config = dict(
    n_layer=12,
    d_model=256,
    n_head=4,
    n_kv_head=4,
    head_dim=64,
    d_mlp=1280,
    vocab_size=4096,
    activation='tanh_gelu',
    norm='layernorm',
    norm_place='pre',
    norm_eps=1e-06,
    positions='learned',
    qk_norm=False,
    attn_scale=0.125,
    bias='all',
    tie_embeddings=True,
    parallel_block=False,
    init='normal',
    init_std_qkv=0.0383,
    init_std_o=0.0475,
    init_std_up=0.0548,
    init_std_down=0.0548,
    optimizer='adam_hyperball',
    lr=0.00446,
    beta1=0.9,
    weight_decay=0.0,
    lr_head=0.00633,
    grad_clip=0.5,
    warmup_steps=200,
    schedule='wsd',
    decay_fraction=1.0,
    decay_shape='exp',
    final_lr_fraction=0.05,
    batch_tokens=[32768, 65536, 98304],
    seq_len=1024,
    doc_mask=True,
    train_tokens=407300000,
    steps=6858,
    dataset='wikipedia_en',
)
MLP neurons of a small language model. Each row is named by its layer, matrix (up: input weights) and neuron, and shows model dimensions 80-143. Each number is 128 + 24 x the weight over its row's rms, rounded and kept within 0 to 255.
After each neuron's rows, "fires after" lists the tokens most often just before its 100 highest values on Wikipedia text that the model never trained on. A number after a token or word is its count.

L8.up3 [163 158 121 161 124 107 152 147 145  83 129 159 160 122 132 161 126  93 147 102 131 179 150 128  71 132  74  93 176  77 139 109 165 140 117 136 112 137 102 104 141 144 142 118 139 114 162 143 108 148 114 119 146 147 137  88 154 169 132  82  96 119  99 100]
fires after: "." 25, "m" 6, "om" 6, " Me" 5, " Mo" 5, " s" 5

L8.up492 [147 131 122  89 148 119 117 143 109 105 128 159 102 142 132 114  86  97 165 129 135 117 140 132  85 138 137  99  87 132 142 129 121 140 139  99 135 102 135 156 102 156 145 127 167 153 114 140 162 121 110 163 134 109 121 154 141 150 149  91  71 116 133 121]
fires after: " r" 38, "\n" 15, " R" 7, " s" 5, "\n\n" 5

L5.up731 [128 120 130 128 118 183 142 118 142 117  81 121 129 151 126 154 120 129 138 118 148 113 113  89 158 113 136 141  73 123 108 139 160 138  87 136 131 152 139  80 150  99 140  73 113 131 177 135 155 121 135 108 154 141 150 124 108  78  99 109 103 139 100  97]
fires after: "." 34, " Wh" 7, "F" 7, "W" 5, "B" 5

L9.up346 [111 138 156 105 163 130 141  84 166 153 162 119  92 175 125 157 116 103 127  86 138  94 157 131 111  67 144 102 123 149 127  99 117 131 105 150 142 133 158 120 106 116 150 127 113 133 123 114 147 153 121 132 123 105 100 144 135 105 115 144 131 117 123 115]
fires after: "\n" 20, "- " 12, ")" 9, " |" 8, "–" 7, "-year" 7

L6.up653 [145 154 163 137 140 137 110 158 138  72  92  89 103 120  92 153 150 128 119  74 147 137 120 137 140 107 141  94 150 120 117 100  81 136  84 141 139 127 154 166  65 104 117 107 144 131 117 142 110  64 118 134 130 133 131 145 128 131 123 135  86 141 130  88]
fires after: "\n" 22, ")" 13, "\n\n" 10, "ens" 5, "===" 4

L8.up1180 [110 151 122 136 126 135 146 149 148 121 122 145  50 120 139 128 138 139 146 124 160 161 135 112  97 127 100 104 170 148 161 134  81 122 111 137 125 143 146 118 156 144  94 129 124 127 179 117 123 129 112 154 175  86 138 138 106 123 178 117 172 129 125 151]
fires after: ")" 30, "\n" 16, "s)" 4

L8.up1118 [157 155 160 144  90 120 144 142 110 132 140 115  86 148 123 116  59  99 158 129 118 124 132 143 130 121 105 115 142 150 120 113 121 162 169 143 122 170 171 130  82 109 126  94 127 121 163 166 137 184 101 105 107 118 136 128 164 134 146 112 135 132 113 151]
fires after: "\n" 22, " |" 11, " | S" 8, " | N" 4, "f" 4, ";" 4

L5.up1176 [148 147 102 125 141 102 122  78 105  73 144 156 113 136  99 120 122  91  84 157 151  76 173  95 120  86 144 114  94 140  68 190 131 120 110 150 146 123 140  95 133 116 116 147 150 129 128  93 135 149 109 149  86 113 141 128 156 117 129  92 130 125 129 122]
fires after: "\n" 36, " of the" 6, "|  |" 5, " the" 5

L2.up705 [132 147 102 104 147 129 112 133 145 131 113 130 115 157  83 115  41  76 120 129 115 117 136 144 119  95 131 147 119  97 141 141 111 157  87 106 134  91 126 107 176 182 138 115 108  79 124 120 169 150 126 111  95 165  99 127 152 113 114  95 128 129  88 115]
fires after: "\n" 40, " |" 7, " UTC" 5, "|" 4

L5.up324 [132 151 185 132 126 148 128 108 155 154 118 166 131 150 132 110  82 137 103 153 133 123 164 145 139 122 110 121 131 106 150 138 140 105 130 134 154 184  97 153  91 132 117 155 120 108 147 175 119 101 111 129 153 168 142 140 126 119 113  95 159 149  84 104]
fires after: " | " 32, " " 8, " Ch" 6, "|" 5

L6.up1259 [174 116 111 139 176 135 156 151 113 119 132  96  97 137 104 131  85  91 156 121 159 152 135 175 162 148 108 133 122 134 126  92 119 129  88 113 134 135 123 144  85 113 120 117 100 105 154 157 159 163 118  90 126 128  94 115 125 117 121 115 109 120 107 141]
fires after: "2" 39, "1" 29

L9.up1208 [132 130 126 124 140 123  68 103 150 153 117 105 122 113 142 160 132 166 115 138 122 115  73 165 142  93 128 120 153 112 106 170 104  89 108 111 124 135 141 129  99  98 131  90 149 126 174 119 133  69 156 132 116 131 119 130 171 160 148 133 156 125 121 116]
fires after: "uz" 28, " S" 11, "i" 8, "ak" 4, "ang" 4, "- S" 4

L8.up667 [152 140 177  75 140 127 120 112 118  86 165 144 159  98 119 127 161 160 140 184 112 122 100 118 155 151 148 134 146 112 165 158 117 129 150 151 117 159 123 145 114 113 145 121  79 149 116 105 130 144 126 116 114 135  95 132 162 172 141 154 114 151 139 109]
fires after: "\n\n" 37, " and" 6, "ann" 4, " H" 4

L2.up550 [ 99  99 116 107 108  83 131 129 135 149 158 158 106 126 159 103  86 118  70 138 168 116 168 169 149 140 105 103 140 118  91 121 141 135 148 124 105 108 119 147 124 106 118 142 131 143 166 146 158  99 151 146 132 151 139 138 111  90 137 156  99 120 133 121]
fires after: "1" 27, " in " 8, ")." 6, "\n\n" 6, ", " 4

L2.up661 [141 143 145 109 106 130 124 121 151 113 130 139 150 153 116 128 101 158 161 138 151 105  90 161 142  99 135 109 178 135 131 148 120 138 132 128  93 156 121 155 102 115 118 115 162 169 148 133 116 112 123 125 110 139  94 130 175  96 131 139  95 114 154 121]
fires after: "\n\n" 43, "ing" 7

L9.up1075 [115 160 102 113 109  97 140 138 167  84 117 159 142 109 116 119  95 131 124 104 130 142 107 123 117 188 165 121 146 140  91 118 130 120 134 136 103 124 113 118 125 106 163 128 163  77 167 130 169 153 134 142 134 106  98  78 130 139 152  99 129 121 127 143]
fires after: "1" 50

L5.up163 [112  96 157 157 112 136 138 136 133  82  93 168 139 137 114  93 105 142 105 146 142 138 148 142 108 133 105 103 146 109 135 127 168 125  96 146 173 153 107 133 103 120 130 149 122 103 120 121 121  74 164 143 123 139 155 201 123 134 103 122 104 126 121 166]
fires after: " | " 26, " P" 8, " t" 7, " | P" 5, "; D" 5

L6.up46 [114 109 138 137 107 156  81 140 158 122 157 123  97 106 119 142 159 148 158 110 159 134 138 131 116 128 131 128  89 160 141 121  62 124 111 117 117 126 147  93 119  93 115 109  98 126 153 166 113 115  77 118 100 126 138 120 132 124 145 131 192 106 125  97]
fires after: " | " 15, "3" 12, "0" 11, "2" 9, "1" 8, "4" 5

L8.up211 [150 156 133 120 143  92 121 118 119 132 151 136 140  90 139 138 141 103 130 112 150 118 141 119 165  85 183 115 164 140 134 100  67 144 160 131 130 163 152 135 132 119 176 105 138  94 123  90 158 128 152 164  76 114 118 170 155 102  92 129 138 131 143 140]
fires after: "2" 45, "1" 10

L6.up1040 [143 176 131 135 132 131 113  67 160 112 130 152 136 156  98 116 145 135 115 181 147 119 111 123 128  99 158 136  90 133 148 161 112 113 114 101 158 157 117  90 112 148 137 145 126 148 125 158 105 111 125 151 126 120  93 128 124  98  89 121 144 123 122 154]
fires after: " (" 38, " | " 13, "i (" 5, "s (" 4

L6.up1177 [154 150 160 149 146 120 154 129 134  96 137 148  93 114 122 171 128 126 109 115 115  91 139 156 139 103 130 146 103 117 167 101  91 106 126 130 138 136 151 123 134 111  99 110 127 150 158 108 153 104 138 105 123 140 145 165 129 119 126  97 119 119  91 143]
fires after: " =" 43, ")" 6, " Ex" 4

L6.up329 [129 122 138 142 139 132 120 123 117 168  76 130  68 152 128 144 115 108 106  79 140 118 124 154 141  88 117 132 114  90 142 156 138  99 129 146  94 118 113 160 147 141 109 135 149 151 141 138 128 137 104 158 159 157  95 183 144 139 140 127 160 108 136 103]
fires after: "uz" 32, "i" 11, "u" 4, "a" 4

L9.up662 [123 125 125 109 129 120 115 118 113 132 149 109  96 146 146  74 128 118 107 111 172  86 143 138 139 111 107 151  81 135 118  93 146 131 152 134 110 169 131 132 114  96 169 118 125 121 145 111 113 155 149 139 139 145 107  96 137  90 113 100 133 137 114  92]
fires after: "2" 41, "| " 10, "1" 9, " |" 8, "E" 4

L6.up671 [139 103 126 128 134 147 138  96 130 125  99 160 130 171  78  67 148  94 135 133 147 114 146 123 152 158 150 122 104 170 143 129 112 156  93 158 141 120 146  80 147 141 161 127  79 136 159 149  73 113 148 133 133 172 128 130 137 106 158 125 156  90  94 194]
fires after: "\n" 18, ") |" 18, " | +" 12, " \"" 9, ";" 9, "|  |" 4

L8.up802 [114  99 127  94 141 128 124 124 180 110 171 135 121 114  89 123 105 136  80 118 115  99 163 143 151 105 164 140 134  87 116  85  98 109 123 100 152 109 149 131 134 111 171  81 120 139 152 127 151 115 134 118 132  99 126 160 138 102 155 156 137 141 130  91]
fires after: "\n\n" 56, "==C" 6

L5.up1144 [ 83 113 148  92 146 124  83 107 176 143 118 119 109 147 126  95 100 164 118 130 127 151 138 133 159 168 150 105 121  91 110 151 129 151  73 119 132 127  96 117 130  76 100 114 154 136 138 166 131 142 101 136  98 164 103 140 140 151 156 126 136 142  93 135]
fires after: "." 46, "A" 5

L8.up600 [115 136 122 154 125 131 156  91 118 112 162 131 129 135  88 149 124  98 136 101 145 133 103 144 181  73 177  88 106 154  95 133 127 135 108 138 128 126  99 103 116 161 143 106 110 153 154 144 118 112 164 137 122 118 154 152 108 161 125  86 155 141 144 104]
fires after: " J" 63, ", J" 10, " | J" 6, "J" 4, " (J" 4

L9.up136 [137 114 138  58 156 148 122 154 135  94 135 139 116 132 136 116 113 124 120 143 134 116 135 148 126 132 112  79 119 135 124  95  87 113 141 157 114 151 138  98 131 146 142  96 141 121 124 143 131  93 156 156 123 141 122  94 162 146 131  55 135 142 138 157]
fires after: " | " 36, " S" 10, " s" 9, "F" 5

L8.up854 [101 150 128 108 120  79 112 133 146 101 164 154 122 139 110 161 111 126 112  86 124 129 122 150 134 161 110 149 108  95  70 121 126  86 157 173 139 100  99 127 126 143 117 103 122 134  85 147 128 107 141 114 130 136 138 111 167 159 135 123 121 139 119 126]
fires after: " h" 23, " m" 20, " s" 9, " H" 9, " tem" 4

L9.up992 [135 169 113 107 119 133  70 110 140 117 191 140 146  98 163 184  87 113 144  78  93 132 128 134 173 153 151 129 145 156 156 134 130  96  92 153 113 140 137 130 191 153 145  96 154 145 144 148 167 132 160 120 106 149 132 122 125 152 122 109 118 103 122 100]
fires after: "1" 30, "ra" 10, "8" 8, "im" 6, "85" 4

L9.up449 [143 115 183  89 151 157  97  98 173 128 134 113 106 150 103 154  79 134  89 147  83 169 119 156 134 121 122 136 135 111 158 129  90 151  80 147 108 202 114 119 158 108 124 110 118 129 106 120 114 104 151 138 131 137 118 139 151 140 100 106 129 109 112 121]
fires after: " K" 18, " F" 12, "F" 9, " f" 7, "K" 5, " k" 5

L6.up755 [139  86 115 126 114 143 103 126 184  98 155 124 106 102 146  97 133 163 165 156 104 159 153 124  74 125 166  94 128 139 144 111  67 129 110 154 140 154 136  69 124 144 107 100 124 136 163 120 133 148 118 143 116 155 169  90 127 116 104 111  90 143 125 138]
fires after: "." 43, " However" 10

L6.up125 [143  97 122 161 178 145 132 120 119 110 104 135  84 151 124 112  88 115 158 121 150 144 162 119 121 114 152 115 104 135 151 118  70 175 146 122 121 159 129 155  91 120 127 126 139 142 170 118 127 135 149  97 145 131 106 100 167 177 139 122 108 134 143 140]
fires after: "." 30, "\n" 12, ")" 9

L2.up1024 [125 142 108  92 151 102 114 181 130 103 139 158 126 110 103 147  80 135 114 123 160 176  98 151 154 133 156 133 122 160 152 142 121 119 132 176 136 199  90 130 127 133 133 102 112 110 138 130 108 155 122  76 127 179  99 115 151 101 147 143 104 140 133 118]
fires after: "\n\n" 50, "\n" 7, "s" 7

L8.up1163 [142 123  87 111 156  96  86 126 156 142 148 109 104  95 110 113 126 154 139 133 128 130 130 126 117 169 145 141 146 106 139 129 147 151 119 127 116 207 159 100 108 132  91 120 113 142 116 125 170 138 106 129 106  99  96 103 140 173 151 136 129  98 120 170]
fires after: "1" 29, " c" 10, "C" 7, "A" 7, " C" 6, " February " 4

L5.up1001 [ 98 108 146 100 182 164 110 101 114 136 155 125  90  86 139 128 120 143 112 108 158 120 167 132 101  92 131 131 111  87 107 149  95  87 140 100 125 143 105 115 128 115 155  74 129 155 158 115 154 130 129 144 117 161  93 112 117 103 107 132 120 135 135 116]
fires after: "\n\n" 38, "\n" 14

L6.up928 [139 122 144 131 135 139 139 100 148 126 129 141 121 121 106  75  91 159 137 137 109 105  98 150 112 112 140 176 115 163 168  94 106 140 123 112 126 122 161  63 122 143 112 124 106 130 193 151 105 147 137 120 153 135 132 120 123 111 104  93 149 131 108 112]
fires after: "." 41, "i (" 25, " (" 11, "\" (" 5

L9.up923 [137 125 130 143 157 138 119 121 144 147  96  98  76 162 107 134  89 129  94 106  89 188 135 123 179 122 147 152 150 128 138 145  78 158 126 143 141 140 138 136 143 156 177 116 142 160 181 157 120  62 129 156 119 137 146 182 156 145 156  98 141 149 108 124]
fires after: "\n" 14, "2" 10, "-" 9, " (" 8, "′" 5, "–" 5

L8.up47 [140 113 110 135 102 123 164 128  99 120 110 172 110 127 116 133 124  99 149 163 124 133 125 110 136 145 152 140 165  96 166  82 125 112  91 155 128 137 135 150 134 128 171 126 123 145 151 164 103 124 108 147 133 134 168 133 116 137 146 142 133 107 134 144]
fires after: " |" 37, ")" 9, " St" 6, " F" 4, " |  |" 4

L6.up180 [153 137 119 137 158 113 156 133 187 132 130 151 145 166 112 166 102 121  91 105 122 101 106 151 131 114 130  72 140  99 131 149 127 144 100  81 135 119 131 133 147 143 149 150 133 137 134 131 127  93 137  98 113 117  99 162 132  90 120 122 103 123 136 102]
fires after: "\n\n" 75, "\n" 5

L8.up1255 [ 91 103  92 123 116 140 119 128 123 120 181 122 136 166 133 133  95 144 129 109 172  88 145 133 132 153 154 138 128 104 155  96 125 171 114 140 119 126 152 164 137 138 116  90  87 160 148 102 169 120 131 148 143  84 128 136 150 148 144 113 112 112 142 153]
fires after: "\n" 28, "| " 7, " B" 7, " J" 7, " b" 5, " Bill" 5

L8.up80 [167 137 113 121 122  88  99 116 112 120 138 124 139  96  84 143 152 108 128 131 130 104  85 159 124  89 158  84 147 132 119 129 119 140 145 113 142 142 131 154 154 200 153 146 124 141 150 107 160 134  83 135 104 123 128 115 141 152 142  81 127 113 103 135]
fires after: "1" 21, " C" 17, "," 13, " R" 7, " Ju" 7, " An" 6

L5.up77 [103 116 147 124 109 122 112  98 128 126 144 144  98 198 140 134 116 154 152 154 113 147 135 122 115 148 115 111 107 106 111  92 110 141 102 136 125 132 158 121 103  80 112 130 128 155 143 125 153 143 160 167 176 122 130  99 140 140 153 126 111  77 110 119]
fires after: "\n" 23, " |" 17, "." 6, "\n\n" 5, "==C" 5, "|---|---|---|---|---|---|" 4

L5.up365 [142 114 170 116 129 118 122 129 133 122 140 125 120 137 125 129 104 115 128 117 133 138 175 142 119 156  93 158  98 159 215  94 143 120 153 144 142 160 170 136 156  76 131 122 171 106  96 155  66 145 140 116 137 167 135 173 143 103 114 130 128 120 129 147]
fires after: " | " 76, "5" 4, "4" 4

L8.up1032 [118 162 104  99 113 144 126 125 186 110 140 104 117 184 112 114 106 121 143 170 130 144 119 113 108 123 114 147  88 141 118 136 122 143 114 145 153 124 173 135 160 148 149  81  88 133 148 126 137 128 163 140 133 139 149 125 144 165 136 108 136  88  88 117]
fires after: "." 25, "′" 11, "uf" 7, "F" 5, "°" 4

L8.up1048 [137 139 146 128 116 160 140 146 177 155 112 154  97 130 146  86  86 101 169 124 175 118 130 115  93 133 149 143 147  91 135 132 124 135 105 124 136 120 149  88 157 144 100 106 149 157 142 133 154 148 132 106 139 153 136 135 144 119  91 143 107  94 138 130]
fires after: "\n\n" 47, "\n" 23, "==" 6, "." 6

L6.up414 [166 123 176 128 102 142 148 141 158 107 152 119 147 116 128  89  78 136 156 112 128 121 173 106 123 171 125 132 126 106 172 137 163  98 107 168 110  91 108  80 159 130  99 114  97 161 147 165 119 142 100 132 146 142 118 144 183 141 103  97 122 103 153 108]
fires after: "." 56, ":" 8, " I" 4

L8.up111 [138 159 166 118 121 121 122 123 112 127 125 176  98 144 189  98 157 114 111  97 121  90 113 148 122 162 136 129 120 172 140 172 127 133 166 128 137 139 195 106  34 128  79 134 128  96 158 132 138 150 108 171  97 110 118 125 114 158  93  88 145 115 132 134]
fires after: "," 47, " | " 7, " in the" 6

L2.up902 [139 128 170 102  71 145 140 131 157 113 154  91 154 139 125 158 126 161 130 129 183 122 152 130 146 135 156 142 134 126  97 128 120 135 134 131 142 139 127  94 109 120 114 124 127 104 168 114 111 180 139 117 133 109  79 160 181 120 119 141 138 154 129 127]
fires after: "\n\n" 31, "\n" 10, " was" 6, "un" 4

L2.up821 [115 141 110 131 125 114 132  96 120  91 148 130 104 136  63 127 129 116 119 121 130 116 177 149  86 118 161 109 148 131  81 175 131 102 121 117 142 127 114 122 106 152  85  56 105 145 156 125 151  97 115 168 141 130 109 157 145  92 115  92 129 127 138 117]
fires after: " |" 28, "|" 7, "| " 6, " Top" 6, ":" 4, "." 4

L8.up1218 [116 155  97 146 129 175 124 127 134 137 123 118 112 139 108 118 120 136  62 152 116 162 106 168 122 141 127 123 116 154 134 101  86 146 125 169 146 144 100 137 145 130 124  99 126 130 123 109 191 151 137 120  86  88 122 166 126 127 109  91 162 138 113 124]
fires after: " F" 21, " V" 18, " v" 5, "f" 5, " f" 4

L8.up138 [140 181 121 120  90  85 121  90 127 123 117 128 112 150 112 144 115 115 102 142 118 128 115 143 133 102 170 141 103 155 149 161 166 161  99 149 134 139 126 155 123 142 136 105 150 141 175 167 107 121 138 157 143 104 127 157 136 142 170  90 125 129 144  89]
fires after: "\n\n" 45, "\n" 12

L9.up328 [145 163 142 104 126 118 154 121 155  99 154 142 128 106 132 151  62 139 125 125 142 134  73 144 137 110 122 112 169 167 110 111 128 140 141 116 101 135  98  91 143 164 125 135 165 107 123 116 179 136 123 195 142 123 136 128 105 118 114 109 102  85 170  92]
fires after: "\n\n" 39, " to" 8, "==" 6, " re" 4

L8.up1100 [157 129 118 143 139 107 118 135 100 108 133 157 126 121 137 146 122 168 112 143 181 133 165 130 133 142 162 102 160 132 146 119 111 123 129 107 146 174 142  91 117 138 129 125 103 141 153 114 130 126 170 166 132 130 192 164 128 123  71 104 122  96 106 151]
fires after: " to" 29, " w" 16, " s" 9, " we" 4, "." 4

L6.up77 [148 140 158 104  68 137 116  89 135 112 126 146 108 131 137 131 122 150 115 154 153 125 119 179 120 138 101 153 139 129 141 176 131 148 127 124 134 119 130 110 136  87 145  93 174 153 123 146 106 105 144  97 153 146 156 126 161 178 130 117 165 140 124 162]
fires after: " | " 58, " un" 5

L9.up896 [109 116 139 127 114 118 174 124 149 137 156 143 122 127 136 131 117 103  60 121 111 116 140 195 122 150 137 116 182 118 123 105 101 116 159 113 153 138 121 133 152  98 114 126 139 119 112 118 109 128 113  95 167 121 143 141  96 148 146 125 168 150 107 130]
fires after: "." 31, " dep" 9, " dist" 8, " inst" 4, " cont" 4, "T" 4

L6.up410 [120 114 140 115 134 150 100 151 101 134 197 125 128  70 157 147 145 122 135 168 169 130 157 121 113 122 125 139 182 114 154 121 103 100 110 135 146 142 136  73 125 139  97 145 126 148 140 125 127 158 119 136 141 121 170  95 133 116 152 100 167 105 130  87]
fires after: "." 40, " " 6, "-" 5, "er" 4

L9.up466 [141 154 115 113  94 123 132 120 148 128 130 113 119  93  65 121 128 174 132 142 137 107 139 154 160 116 118 124 137 117 130 116 100 162 111 169 129 151 165 115 115 146 126  86 112 175 145 132  67 129 157 128 113 140 144 156 155 108 137 163 147 108  86 138]
fires after: " O" 25, " o" 10, " (" 7, " le" 6, "′" 4

L5.up764 [140 131 112  90 148 117  96 102 123 121 107 141  92 154 130 155 102  98 109 143 142 145 146 125 129 110  99 137  97  80 141 141 121 114 134 113 144 128 109 104 114 124 143 130 140 164 130 124 121 124 157 107 144 155 100 108 136 139 133 157 159 138 156 131]
fires after: "." 61, ")." 5, "s." 4

L6.up1130 [143 107 121 123 148 127 110 157 150 136 125 109 123 141 171 140 102 170 117 119 121 146 153 153 108 133 150  89 118 117 141 164  74 141 100 157 105 127 120 137 113 159 159 107 110 131 140 138 138 144  94 110 124 117  81 131  94  99 139  76 137 145 132 100]
fires after: "." 35, ", " 7, " (born " 6, "==" 6

L8.up1223 [133 129 141 136 146  89 110 172  78 166 134 123  80 135  85 135  99 135  84  77  96  97  98 159 114 141 131  75 125 137 179 143 112 145  71 137 105 134 129 128 116 135 129 119 174 177 113 138  87 119 133 137 114 158  89 102 154 132 140 115 117 159 141 153]
fires after: "\n\n" 54, "S" 5

L8.up302 [100 129  91 116 145 118 149 126 139 156 162 131  91  90 117 184 143 136 138  90 165 121 155 163 135 141 107  77 167 142 153 119 146  73 137 141 137 167 116 126 157 155 159 116 117 160 158 144 129 114  99 164  98 161  79  99 124 175 123 122 121 141 136 112]
fires after: "." 26, "," 10, "os" 6, " ra" 5, "e" 5, "u" 5

L8.up558 [138 131 115 118 126 156 103 124 185 137 169 102 100  72 110 166 181 115 105 109 128 119 107 137 116  99 107 104 142 122 140 161  73 152 147 127 104 104 150 116 125 152 144 151 117 136  88 148 124 141 128 116 146 150 139 126 148  94 158 147 144 152  85  73]
fires after: "–" 40, "-" 10, ":" 4

L6.up1023 [133 163 134  96 146 153 117 159 163 135 147 175 123 157 112 124  87 102 157 166 129 106 138 149 119 110 136 110 136  68 152 142 122 150  94 159 120 168 121 133 112 143 127 111 151 146 159 141 128 113 120  99 117 139 193 130 143 129 108  80 107 133 141  72]
fires after: " s" 14, " h" 14, " S" 8, " m" 5, " T" 5, " t" 5

L2.up262 [136 154 131 135 138 142 122  99 116 116 108 131 106 121 131 129 103 110 127 137 128 157 165 143 104 121 178 163  79  92 110 171 121 141 139 163 155 111 161 120 114 124 146 162 121 132 166 121  78 130  96 132 147 149 102 142 144 100 130 137  99 131 153 105]
fires after: "\n" 45, "ens" 5

L9.up692 [175 133 122 124 131  95 151 113 118 126 187 145 128 148 112 138 117 125 138 127 126 173 183 133 103 141 130 104 163  92 123 141 105 156 100 123 134 123 113 149 126 115 144 151 127 147 107 117 171 122 180 172 130 107 143 147 101 135  98 112 125 113 155 132]
fires after: " s" 14, " to" 10, " p" 9, " over" 7, ", s" 6, " exp" 5

L2.up1251 [143 148 173 144 141 104 151 136 159 116 122 141 110 120 135 138  93  96 140 136 122 125 167 138 106 117 146 116  68 145 127 142  95 128 135 120 136 159 120 135 125 117 125 118 133 109 129 152  95 112 130 116 132 123 173 151 129 121 137 122 159 148 127 120]
fires after: "\n" 20, " |" 16, "C" 7, ": V" 6, " " 5, " C" 4

L6.up934 [143 111 125 139 107 122 109 163 144 148 148 163  91 112 124 142 138 153 173 144 139 116 120 148 144 136 112 150  89 126 161 138 121 136  99 140 121 148 114  86 158 148  88  73 135 143 115 109 144 110 124 130 126 160 122 162 149 152  92 123 124  94 119  98]
fires after: "." 21, "\n" 16, "\n\n" 10, "in" 8, "e" 4

L5.up507 [157 130 118 132 153 106 154 106 126 114 140 103 129  79 154 141 142 154 131 108 159 113  90 148 116 128 104 198 137 141 149 105 139 133 111 105 178 173 126 128 163 173 139  69 125 113 123 146  67 152 104  97 123 136  78 132 123 132 121  83 138 105 121 148]
fires after: " |" 31, " |  |" 8, "," 7, "a," 4, "u" 4

L8.up819 [161 108 146 154 113 111 112 127 112 127 103 115 126 154  90 101 135 130  82  93 129 118  98 153 162 122 174 121 128 101 143 148  75 145 139 119 152  98 156  86 100 140 114 154 126 129 123  88 151 146 171 150 131  87 155 141 115 159 101 150 153 129 152 132]
fires after: " to" 48, " would" 4

L6.up611 [ 97 108 117 151 140 101 139 102 134 130 127 110  87  83 118  95 116 150 106  69 162  53 142 136 146 115 158 114 129 106  99  93 128 144 125 123 151  85 159 121 137 106 158  96 114 183 150 106 139 126 157 110 113 118 133  98 123 119 118 147 162 110 118 133]
fires after: "\n" 56, "," 11, " and" 4